Weights of a small GPT-style language model, trained from scratch on English Wikipedia.
Size: width 1024, vocabulary 12794.
Training: a variant of Adam for these matrices, 1013M tokens, 7729 steps.
MLP neurons of a small language model. Each row is named by its layer, matrix (down: output weights) and neuron, and shows model dimensions 416-607. Each number is 500 + 25 x the weight over its row's rms, rounded and kept within 0 to 999. Numbers have three digits each.
After each neuron's rows, "raises" lists the tokens whose logits its output raises most directly, leaving later layers aside.

L2.down1161:503435505460485480536507506536488513493478528463518492548519506519497481493516457467530454552497525456499538470480493483537541537508470530513501497531479482482523485511480541519483488481502511497437493535537488481499469454519511491530546522497458515516529494513480499512517513477524499516491517505539528545537491503478491515502504543494510499495453509518551516531489410503535504514455479544544529506526527495489478472526502485518491493505490508507496501505505519485455504558532528522518478445520533512515505506522530485477505502468547509500510492443491491499499535514532487515
raises: "9", "7", "8", "6", "3"

L2.down3801:483506509501472495514479516515516515454473503511492498503513521501488485463511485492505508543470516475478474517488513500525520515486470500498457458560517509494467525514512559497529529506538480536517466491547521500545547525524480479473506501496455530478514486529532509491482521495479542477515497482525463484499538510493546481506479500536499477513512480500518503529489419519503446486497496437505506505470517493479475508508494475489499506480472473540506505471505513492482480499478511443499466507550498535520512477527451491505448497492533497474505480459537485454521464522494547463
raises: "2", "9", "1", "3", "8"

L2.down3505:469495496505482527506497467557476511479477517532480474459483503457481524492508474483460470534485502468498486479482521540522522508483503523510507491527545487564520529508501479551532453506542494532534437509505505482535485493521468471501508515525500501501484482502480534466489486527486499484498548473511545493510476488505489481478451511537501490502459510501522494499490393470530456490497516475514506463494489479478492518520520488485490477509526529534518498491504529522495510506524487515470502515511520491462516513522488492513426447475494521511495459488550486494493453553476560476
raises: "3", "4", "5", "6", "7"

L2.down4086:488463491510480484492471473544493494477509470513517515517492517504503516476482469531516450516515506465538446512491499484458521532491484521514443497541493507503529499501533518512523486504534516490492470504492501503530484491458472528479519524541514499478522492522485497501477496487476507480467524522545530506521495478505489507524493537484491478523494479545520505527487348528535481506505480456519489520500508490492467501529484512483509477494491469514504527494498522511453513522524488496484474499518501500535522495529499504489461505460501547498479475487519498461510460506450548448
raises: "1", "7", "4", "8", "2"

L2.down429:484521497484470471471496497549518489491509540513487497531508506479488509481502469476462438485472481486526477462501545528430524514528493491496501465509509501491530487492525495516529543503509535479472493519526478482490511478476491482535513525479514517516486502502480519505493483474540519544450520503533471485533507495518499514484479490483530509524458509498539502528477412480452525519494507522503485477474490454459473490525503495464485469461492478499480505501482536477467492482474500509508486510483537516496519494486470518482480451452513487481517492439472510514514521492506483517
raises: "2", "9", "8", "0", "6"

L2.down2543:449496471480489492522502514546479488466532498534495508542472528478455525478535484483476506493463492527501428501486504464517482536492448511477500512514521522459518521470507503518515509487513489509462538542513502482541512493502497543525457484480508550499475506499496515525489481511481534546440503491549459498498478518477518478510478498486548495512496497488540528498501352465525483511522480459462497501482507506499484470548500465524516491497513475533494507516517508522488458490463485470514490501468529528497525531491498514519487442454518532521496457454496470510506470511540537493
raises: "1", "2", "3", "9", "0"

L2.down3720:528505518490497515493487493565511509524524503513560494521499497474507508473489491462509488514510521482509418478483528523479494515503498545517479507522503526542500481514490543522532534551470469477515511494507453500511473494518470488544481509503548530486539471524483469515434510463534525494487496501495485536542509459527449517506490506467546516490483528511550509543466396492485486513524493499509508492534473489471491517504517487487487538509462495501482497526490491473468508507502501529492513495513510471510517489497499536514503500473461499497494508492526517528462501510490524521
raises: "5", "8", ".", "7", "6"

L2.down2063:461484485517482468503498476569503493494489496507490479484467471482459529523521480465524472524509485473491499490466483516475552498533485532493469514526524476509537505468482519496512500498483459465506511484497494469505489510533539464521500460507473480469499501493472516469495532457511517498492527514516516524531502483487483532501478533486448489502474474484539513499478279441521485520528474493500491519508531514518463475536486468500479491505531523517514513485545531504489506520506497471452486486518546553469507500495513493521494466509526506501524459504476488500513499565507504518
raises: "6", "3", "9", "2", "4"

L2.down3302:528501463516492478416485473475537484469487533482514525489494484470486497489470462492480453500485517505512466461513549485493514520522536515467481520501486496423500490518525466507517484508483496466470489501506475502485518503473486530507483481495525521520528463510503462468453480521482524471479509480507521514524530506579482501519508493543588500480492497572524503493507426500503452479537529512473509487488447538462515527480504503508497502473545474457529465446507504500506500493502516485479501509525527503516537458531511521495507429469486542512465530484505471545504476461537483522
raises: "|", "\n", "MA", "Cl", "===="

L2.down1423:473559495494492452503491493524516516479469523504470525479501457502493495483518478496497475459468506510463502507557526479537497479509533494486482504538530485528488512490534520530513519517503515512526490494478501486519530554488484520491500522504526535456533528488501518461477501509436520529483488512566507483520518482478500522521496512462488509512491487528547478534519507508516450489509459498491492477460490473485539500519502459525501500519458529512507503474544510509505534460532479470468541490486506509498501460527516483460508491540487505514524468539517464436519517527502500522
raises: "9", "5", "6", "8", "7"

L2.down95:473497452503474510516478501517481514456505497529557486508517493494470523509467493448490455510485482468497518493505534535495531528500443538468478510548518497466512542492504479522501502495490533551451485494528468458536535507493486464493520560522494486523503489499503518479460524448506549537470509509497501525509505516481462522523480542487504507524502503507531494523471368497501491496476500505513505471510479498496488506496484468506506497504506465569521489495509533510450554476564506531504523479507539502473499470507536499521514454493537538496519496501539490504488510520441489491
raises: "3", "5", "4", "2", "9"

L2.down591:497513485483445503511477495493492461483493514508534481498506455484476526495471470472514454512507535475473481468506484494468489503503461507477481504552554491469584457520504498524536525509506549487524505533525474490506461469520487503541510546507496476491512487516476514483465500512536526484497522492533480503533519495497486488523505532486518489513459485506508508535497462501506492480493497519518497491521472539470475479507523522474470458517486475487456512480498533471491505526561510503496468493517508521506500463497530518523516478425514522499483511469513508497522480553498495506
raises: "5", "7", "4", "9", "6"

L2.down2401:479494530516494523511491530564496526478511527492547475507493509478470523465509472461485486490484530433480471478494527502551510528465457512505472511506474531505520546519505511529526511508492506501471489505523464456534483489508479507454469499520543543513521495466497510533477553483482526494496512511464500473514506506504489474492487487516506537487468490459525498526480376522503472522479510556532553483490492450545525506523520497514495488506509503501532491508474500477454517486511510522540516495512526506483496490521516486507483458527511522543515450485498536498464512497526509503
raises: "6", "8", "5", "7", "9"

L2.down11:469503540519507515535502490593493463479463477503502519536523475457494503479519443434550494502525491474501481472498503529465516495496487487514524473529501514522498487448499504529488500510516465497507505475492487471496495503521495519498498503514497498481545504531514516482489464485526523465483517484461500540501530496473474493535484517526462510547485454504521494481495418514546524499489474489555528505475502509456458541513501515470485499493461494557482512477499516539523513513508517477500485482519501523454523502463483502515506531484497501468538479434521488536502503517512512492
raises: "4", "9", "3", "7", "8"

L2.down1243:476558504526511499462508510561497488481510471518491491546490491503491520509491479517481488506502514494477468522489499481501507514480441471482495526489484509511541529489465508541504534482519485490485513488483502462509502478510499515498509524534486514507492499519506500515462499480483516496519505499506468534490506534511498456495496487489530479492484472488518500523506440493555435487493501532500519492501503515510500513497518491468483514488483489516484469524533503514499489494471526463472493543511536509490492480502487506524457490474545546495509457464481522484551474540431547446
raises: "1", "2", "3", "9", "5"

L2.down1776:473505475511503466543511502537506480516488483495507478503542478479499493461504528509482483506506500482481520484476497500444535494480501515508505507474506500515509472475506508503483505495528458474484500509468485480512478432491491486466536503510487475493521510481480498461468467492505536479510549483486494495509546484475556479498443515504474499521493519501529514493489391498504494506496455455546490501507491485496490503525486491490518500520477496508537508523511517504498511506551484483472487485486518505500496480472517475536481532502509527492533480472501508532499501543535515575
raises: "8", "4", "9", "1", "6"

L2.down3086:475516520516536468504502488571524514481497509505512500524509507485508490472509520496474492487497503483494528472496502482505499520508464531502517518535517513469538510513507511510509511489530510504505520536527486497516498452461457517522466474517463512483555500497493558511465506483494507547453492498541458528534523502491503525512440525465556491468436509543502489490529403502495488510497476464495517498495521511506497491532491469513508492481486486493521507480518516511486477523485503504495523534514540509498524485450478509503523470488535527477477471431544497514534544500547520513
raises: "1", "9", "7", "5", "8"

L2.down322:479517477526454486485536523494528475492490498528487533521520498470503523508498477444459504494490508482489495502544516503497517523513482506494484520482504498491519508480515520476527506504473519457486519516518495512480507462503435448501465479473502502493488517531512491503502509519492496524492507498492547520469497490492505492517474505534498478506465504537533498473498529458486469486509529478484523489519493496484483457513451553492466460491490517500518485469523501537455479487492461501498507495520506539513517476495516509531435480487512538533505503485558480503521506498502526533
raises: "-", "2", "\n", "|", " "

L2.down3202:478527452488449540497516471510507458499530516506513473516511508525476485464521506450506503520493486473485495497494503500498576511510510533503466497519535511528512495534529498483509511475504558502500488491478485492467486509547506482523443539503506477502517475486456562479515478497506526516496532481497555441530489501512511480483490521579496478528475510502516494529468481506519516542530481497466478483528471511463501437537478516468484482468478448501512441536482495489466489494526477494512515502553537502518480467519472539509496490518525474520518479457489491494460480469483476507
raises: " ", "-", "1", "2", "5"

L2.down3683:447544501459499500549502531527503467515453505488482520496517537484504504446531550406490499478448452499481526529500497564506524545482493542471467503530489454493448526458519513524534536491527528523467500528513495531516519526504501467492485528524501499501492494502498477523493507472501512504499481487517467500458500547524501523478496522506466500478480510534534515537492459545525493514459489503514536490460537507485511489518514472479531518485468530496442521535510490492496493501517471487468550512516501448505538469495507531474462503541498508481516447497479474461473534498512507533
raises: "1", "5", "2", "3", "4"

L2.down271:531440527488487502521485506526484468509493514496503521493480510450489543518482457479503436502487498483508526523533485499486525469534504483503458504534504472498482495523493496519502485504532463475469495522544477487498486464515456528509539469509518487510503536490536504473510477506531509520508546497501458510526528492484489481500469557520504521500452506493566480517467375499458525545459455507550500499497482502490524453541484480453496509513486540553501504475477497502481546543518494515505509456470531519489491487519538506535525505475522537503545505504490543449477494541496499540
raises: "9", "8", "7", "6", "5"

L2.down1428:438523470489493476494516518572542506465483503532484479470515501505488519465521474479515476520499536471517506493551551477531502541513495539489447525543524543476508533484496514555469542518513505481494525505499531483499526506475494484501456490500498499494497472483488524496468523495477519538478496513523476526517541517503516506533504506496492478496471484484548505471480479512528450501514485498496505483504495449470499499541519501496532464463492533494494446475508537531502487514486454497477484505509539524479508489530541512501494467540506534548467457499503514460527472500469518518
raises: "8", "2", "1", "5", "0"

L2.down3896:508521511514494475498512499543513524505529497536496496542520525510494508439545479517538457485515509464503468489501546502537501521494508497510495587512548479495502488500492508518519505504498537524499457500542478495510506486497525497503483547477507504525508489495503518517469489444519513539457507491516491499544490503497510508496474489490514463519463477496543512479510333496480481524505516535520495483539518483518505468520479544479516463488517494506521491512508531500482465497493464529536538497568506493522521469470483509529516488545511492502537455502501501485477498479473471503
raises: "5", ".", "1", "2", "3"

L2.down3428:489530485479435543478485514494521467484484495495479502489514508477496519513492469397518473527515520495448468463517524484546483532476505506448484494484522490533543494507529508510517486483457542500510445488552484496529490501504435449512476506515459458532502484523473574515534483529487510499537531526510482502529513497490513476506514493517485478522463480520543480524483437490490511482526494509554507475485455479432478480515531523507465505502475520534486464474516489504434511503527497528524543478504538502511493487512493518515515492490483495511477458470560494503463536505492471484
raises: " ", "-", " and", " T", " C"

L2.down2002:487427478493489493548528489587516488474490545536527461521494523457453504466505491491485451491491533478522499500485498504475539536494475499492512490535489487527533534481532462468488508479520471482497491512516506489449472510502482507507488531491477445510504526487485535479459497500532504514504523520478528536514484495487512512497468498487479473502472483501569488491438335512507493550503475474558544491487485550489502456490503478518476496498525510515494526463499499495485511537521512510510463503493491455543493495471506508516479484478524537511521476491497503542513478486497509503
raises: "8", "4", "6", "5", "7"

L2.down2667:483459488502494516453477520488527464486499489500483509525507493501456528458500509483512438506478535502482536527514553452518505503499492508507475515514499477532484537526493502510513540507521464489477500493516510495534492495478485504499499470531480498506488467492512461528487486492502514500532517518522492508507521547544523524505512511507519496543485492487546467535478449525512434514519493490506498479489519479515489486498485517528529504462487539494501444535518551507501522508489509423463472515532494494485501482500522511489502501520503533486500453542477556464479460506444524488
raises: "0", "1", "2", "9", "4"

L2.down1092:462518450508516473484471491570506533502487471501482502505483517476451505486483458505519441519495524498502521481504568483511520528506506520484486531525514503493547512480493506519502514505525496537487460466497463482524542499470517499492464476511476526488521464529461507484498530501484508546489523486498504525504517482539489509508444528512534497488472472496516504491492333479534493477508486495481487504497488507478535521523505494475521515486496507509518470487515533511502516541536511504479512513547560514527505457480504535491478489530498496484488460487532504510518461529486502491
raises: "1", "2", "3", "9", "6"

L2.down2813:497506490519482502537481506546487479476434505524513510508476481472529518477499520473485489540510489479430528523512509516499524527489458496504479579482483497509474512539521496542517569541520501524505518502500489494528510530474476504491523472552494495540529486492550512507483514487514477502546497500518465507493470532523536500482490505505479470494490496518534514509485475476511468457532496468496558473453511482505491499505503496488552432499477454527460497523511513502500527509477495509464487505492510494475554485480500476494455458502498488474545485506446522457471474540483523489
raises: "0", "3", "1", "2", "4"